Part of a small language model's weights.
Size: width 192, 6.94M parameters.
MLP neurons of a small language model. Each row is named by its layer, matrix (up: input weights) and neuron, and shows model dimensions 48-175. Each number is 128 + 32 x the weight over its row's rms, rounded and kept within 0 to 255.
Before each neuron's rows, "fires after" lists the tokens most often just before its 100 highest values on Wikipedia text that the model never trained on; "fires in" lists the words (lower case) most often at its 100 highest values on Wikipedia text that the model never trained on.

fires after: "A", "S", "N", "O", "M"
fires in: "april", "november", "august", "september", "october", "may"
L9.up423 [176  93  88 138 130 159  84 136 115 182 166 117 173 111 101 162  91 191 177 146  93  83  56 106 122 110 103 126 164 146 149 103 110  91 115 158 169  91 108 192  97  93 132  96 148 102 138 105 161 138  88 121  96 113 126 132 130 112 173 104 156 112  76 132 121 150 194 176 126 170 153 167 131 129  91 145 128  90 188 135 129 101 179 119 117 137 130  97 122  83 157 142 199 110  97 128 104 137 111 125 164 128 102 155 158 104  77 136 114 122 120  69 143 149  79  64 182 110 135 143 156 121 111 149 172 112 115 124]

fires after: "ou", "m", "d ", "ld ", "that "
fires in: "not", "would", "to", "may", "could", "he"
L3.up661 [139 112 109  41 160  83  76 158 107 182 139 164 111 181 116 110 105  64 149 129 124 176 179 124  92  78 107  59 178 175  93 133 115 108 176 121  92 153 146 154 160 134 153 127 100 118 144  84  98 136 112 118 163 108 138  83 138 181 137  70 137  69 167 129 148 122 134 125 112  96 140 106 157 104 127  89 156  94 132 176 131 133 106 103 116 141 119 175 136  66 137 110 140 138 152 112 110  99  86 170 129 110 132 141 114 131 102  67 128 122  67 138 168 177  89  84 133 131 140  81 144 140 190 130 154 142 132 118]

fires after: ", ", "ed ", ". ", "was ", "\n\n"
fires in: "a"
L2.up194 [124 114 150  69 179 139 130 167 116 160 162  85 109 133 109 142 111 172 183 122  99 108 120 158 116  78  98 115 150 139 143 103  74  85 130 177 159 173 163 166 192 104 131 168  59 152  99 101 127 158 159 182  83 150 143 140 133  91 149 110 123  73 155 137 138 146 150 162 156 129 192  85 172 102  76 112 128  60 158 133 161 124 135 145 135  99 133 151 113  98 125 129  96 181 151  61 110 110 132 128 106  83 129 138 146 130 108  94 128 104  29 173 139 163 125 152 160 108 148 121 160 115 123 109 103 147  87 108]

fires after: "N", "S", "6 ", "ep", "| ", "8 "
fires in: "september", "november", "december", "october", "ft", "january"
L10.up747 [105  98 115 167 167  65  55 155  79 176 125 143  88  90 159 110 110  91 128 157 128 152  87 109 126  76 145  97 129 159  72 121 102 124 131 177 148 132 131 170 113 143 167  91 165 116 140 103 122 139 127 100 160 132  91 113 120 165 112 140 149  91  66 124 158 142  96 119 158 131 189 143 126 111 100 194 132  92 103 135 149 142 139  92 177 130 160 126 161 114 116 148 194 140 195 156 154 183 163 150 112 134 145 143 151 121  52 149 110  75 110 109 112 163 137 128 202  89 159  80 131 155 124 119 161 130 141 131]

fires after: ", ", "one ", "th", "form", "), ", "ra"
fires in: "and", "of", "an", "then", "former", "than"
L2.up264 [103 193  73 180 116 135 108 158  89 128 113 146 126 156 124 120 100 127 169 141 102 184 139 108 105 122 142 106 162 162 144 132  97 137 195 133 174 158 153 158 117 160  92 154 111 119 143  63 129 181 132  93 112 115 143  95 148 171 141  93 115 175  79 132 108 118 175 148 120 129 176 107 167 148 130 134 112 146 120 201 132 143 119 101 131 106 138  96 126  62 137  30 112 112 143  80  99 158 129 148  85 129 143 146 166 111 118  58 156 185  46 173 120 163 178  46 145 151 155  91 150 139 151  99 183 149  83 159]

fires after: "be", "bec", "to ", "one ", "om", "ld "
fires in: "been", "of", "became", "be", "are", "becoming"
L2.up76 [118 130 138 153 133  80 114 143 110 155 140  70 138 161 115 154 121 150 139 114 125  67 140 156 125 111 141 108 138 165 192  91 130 140 121 114 135 173 154 118 163 106 110 159 106  62 111 122 133 114 137 138  57 147 112 120 127 142  94 101  95 111 168 190 142  91 103 165 127 140 161 112 171 107 130 162 125  85 110 161 123 134 156  56 155 150 114 117  86  93 123  67 128 112 136  29 136 150 105 177 147 159 130 173 187 175  61 104 141  92 110 170 154  58 157 111 163 116 127 114 167  72 166 113 125  38 118 127]

fires after: ". ", "F"
fires in: "they", "there", "these", "through", "florida"
L5.up739 [157 143 170 107 170  70 100 128  95 129 169 111 132 127 116 128 104  87 138 161  86 141 136 123 165 105 164 109 169 103 129 135  39 115 114 129 188 188 169 154  81 136  68 137 117 100 102 118  85 104  82 148 100 168  95 128 126 129 136  59 111 119  59 107 170 146 117 138  99 107 149  94 107  91 130 122 167  87 132 134 136 125 131 106 120  94 110 170 127 116 142 173 171 194 162 166  98 116 119 149 129 142  84 148 141 123  81 107 147 103  53 145  76 180 164 127 102  65 170  75 194 105 190 112 127  88 130 152]

fires after: "at ", "t ", "uring ", "of ", "ter ", "l "
fires in: "the"
L3.up213 [188 158 129  89 147 143  84  72 124 141 118  95 148 154 149 144 135 114 176 132 102 107 148 118 149 102 194 153 116 146 120 105  87 175 121 191 193 131 121 137 127 129  74 169 144  77  74  91 119  99 117 137 132  91 128 138 205 154 192  74 177 127 207 134 179  89 183 156 156  98 113 143 138 126 106  88 143  63 100 168 136  85 133 110 119  99 170 123 156  67 161 131 148 109 131 155 103 143 137 128 118 140  69 126 154 101 110  48 112 165  97 152 173 148 113 105 137 120 128 136 158 124 153 119 210  97 130 139]

fires after: ", ", "as ", ". ", "ed "
fires in: "a", "an", "the"
L2.up667 [156 127  77  87 143 100 138 127 111 213 135 127 174 172 110 129 123 136 140 118 141  73  66 119 162  97 144  76 204 136 116 145 110 107  87 162 198 174 163 125 164 100 139 210 165  85 192 133 147 113 169 174  59 198 107  93 147 132 137 128 127  97  77 137 159 107 153 167 166 146 203 161 163 107  97 119 158 117 154 119 150  64 148 152 147 133 197 167 135  74 102 135 113 127 101  86 107 144 118 159 145  98 111 100 174 189 115 103  60 156 106 120 145 132  85  95 142 106 176 107 152 121 123 110  92 145 126 139]

fires after: "ed ", "g", "G", ", "
fires in: "at", "guitar"
L2.up104 [102  53  85  78 151  84 105 180  96 158 146  98 142 151 151 152  17 104 158 135  80 126  57 131 192 110 135 122 157 153 122 149 113 104 143 112 158 152 131 124 125 112  85 117  70 128 146 156 120 114 106 180 116 197 104 145 131 133 111 174 119 156  99  83 121 136 149 109 136 142 183 187 172  92  94 149 123 117 171 145 147 121 120 169 138 142 132 138  91  90 129 120 110 116 115 113 124 173 150 140 114 103 111 148 143 148  61 110  87 188 104 203 112 177  95 110 148  71 177 126 137 110 184 118 119  97 103 127]

fires after: "A", "O", "S", "N", "i", "D"
fires in: "august", "october", "september", "december", "greece", "nicaragua"
L7.up739 [174 142  84 114 131 123  80 152  94 225 160 139  87 135 178 158  74 147 140 163 112 152  88 146  80  91 122 115 133 149 154 117  56 124 170 188 123  93 156 154 141 133 134 103  98 129 147 130 116 115 179 109 104 185  96  77 123 180 136 131 112 135 126 118  64 120 111  97 152 143 173 118 151 110  89 152  99 117 147  90  84  83 126  79 143  96 147  90 197  92 142 110 197 146 191 124 139 154 139 163 161 102 147 143 172 142 105 113 133 166 120 124 197 120  71  76 122 128 159  88 163 116 156 110 152 121  91  78]

fires after: "d", "W", "m", "ou", "il"
fires in: "world", "may", "to", "described", "would", "designed"
L3.up569 [ 66  79 155 103 145 149 122 125 144 156 129 153 108 175 150  86  80  95 124 140 105 111 125 123 147 105 132 110 154 159 122 123  58 154 128  92 103 118 162 140 145 129 119 145 122 114 113 120 103 120  97 122 150 108 117 119 164 173 117 102 126  84 157 141 135 112 148 172  99 166 164 179 140 154 135 126 154  81  64 123 155 132 106 165 126 144 167 179 120  99 149  86 181 120 128  94 115  94 109 167 135  89  72 120 157 148 115 102 130 201 128 105 137 133 114  43 115  85 125 128 108  94 187 151  22  79 104 134]

fires after: "N", "D", "ep", "n", "c", "sc"
fires in: "november", "september", "scientific", "december", "democratic"
L10.up369 [106  98 111 167 137 109  96 142  97 170 121  75 106 159 170  94  82 149 153  39  72 126 142 131 104  95 137 126 123 124 108  92  66  88 130 154 111 176 116 209 136 111 178 179 139 110 180 103 186  79 122 126 108 121 126 139 133 164 159 141 168 116 108 135 182 114  92  96 131 112 108 153 147 123 102 107 131  64 106  94 134 106  76 130 128 135 142  81 190 106 170 147 149 151 184 161  82 106 157 183 143 107 127 152 144 129  70 130 142  89 120 177 139 146  76 116 135  79 175  98 144 122 174 138 133 128 107 153]

fires after: "at ", "t ", "ter ", "l "
fires in: "the"
L2.up438 [135  83 146 126 164 129  58  99 113 174 121  82 130 143 161 111  72 117 121 124  83 162 128 110 217 181 137  42  90 122 157  69 129 136 128 115 155 131 165 119  90  99  95 157 166  87 134 159 170 139 129 137 147 128 123 138 178 167 184 136 149 115 171 161 110 115 135 156 167  75  95 165 164 130  87  70 123  78  77 118 119 104  99 105 145 178 159 127 121  98 144 158 203 131 118 143 139 177 124 182 140 134  60 133 171 146  91  77  74 120 138 214 101 134  90 137 102 106 133 117  91  92 102 153 134 161 135  92]

fires after: "be", "s ", "es ", "ey ", "y "
fires in: "are", "been", "were"
L2.up581 [193 100 205 131 144 155  79 139 110 157 239 151 115 164  79  84 123 151 108 101  89 113 157  67 106 143 183 107 110 136 206  94 122 168 122 171 145 158 117 163 117 101 154 143 136  45 148 102 129 142  92 149  87 128  90  88 138 140  74 107 132 100 130 160 115  74 101 189 126 123 165 130 170 115 119 178 136  92 129 124 149 137 126 103 137 144 128 157 127 110 111  78 166  88 133  66 117 116 182 186  48 139 121 157 187 143 128 160 107  99 125 154 156 132 125 115 189 170 145 135  82  84 159 100 121  70  91  92]

fires after: "th", "wh", ", ", "as ", "and "
fires in: "an", "than", "when", "to"
L2.up295 [ 27 128  91 125 149 144 147 178 117 151 160 130 108 169 164  95 115 150 132 134  85 135 162 144 165  85 123  90 135 152 139 178 135 112 131 143 163 173 166 189 171 100 181 178  74 139 133  83 135 113  75 114  88 105 130  78 131 137 173  70 110 149 138 102 190 110 112  85 106 130 143 128 176 101 121 165 143  94 152 161  83 125 138 142 109 142  80 157 129 112 143  79 124 120 124 105 105 168 108 196  73 167 139 164 191 100 132 141  92 158 100 108 141 104 102  62 147 129 130 132 183 116 163 128 148 191 100 156]

fires after: ", ", "wh", "ou", "oug"
fires in: "but", "where", "which", "would", "although", "and"
L3.up328 [ 97 150 107  48 143 130  53 142  81 173 101 152 112 153 184  72 107 118 137 149 133 159 155  82 147 104  99 111 151 140  95 189 180 139 191 145 131 186 144 173 143 151 115 105 105  69 126  83 117  83  85 130 164 126  99 104 194 131 170  77 102 140 140 168 180  96 117 102  98 101 153 108 133  95 140 140 167 123  86 169 119 137 110  72 154 131 104 181  86 109 129  83 127 112 111  96  99 142  95 183 100 126 138 149 119  95 106 121  98 171  49 163 175 133 141  51 117 149 137 117 176  93 149 124 143 143 110 121]

fires after: ", ", ". ", "T", "the", "s", "ou"
fires in: "and", "he", "but", "this", "she", "they"
L3.up565 [ 58 114 136  43 122 146 100 117 117 182 147 139  92 135 149  31 136  75  98 140 115 107 137  98 132  92 167  93 188 151 153 120  71 152 125 167  76 135 156 176 245 173 160 131 107 125 144 100 125  97  68 143 142 105 156 113 151 159 133 110 141 109 128  89 118 149 132 116 132 119 141 177 123 129 150 191 165 139 122 115 104 126 126 166 135 140 127 151 102 121 129 142 123 156 186 181 128 168 113 221 151 120 162 136 108  89 147 154 148 151 118 161 143 157 142 108 111 138 128  94 109 106 163 158 108 131  97 122]

fires after: ". ", "R", "al ", "en", "\n\n"
fires in: "they", "there", "these", "record", "records", "thomas"
L5.up71 [162 100 141  71 115  78 117 116  81 149 123  76 111 122 153 126 114 133 162 113 101 159 143 121  61  48 141 134 104 135 159 104 104 146 150 125 122 165 134 123 145 121 105 149  73 103 117  82  99  78 116 126  72 168 107 117 134 163 122  68 135 139 125  92 143 130 169 158 159 113 163 149 125 142 121 113 182 102 104 149 111 134 120 176 117 113  87 110  93 102 123  91 155 104 207 129  87 181 164 114 130 131  96 152 152  54  97  18 127 179  91 165 103 171 179  70 178  74 162 103 121 115 147  96 151 130 143 142]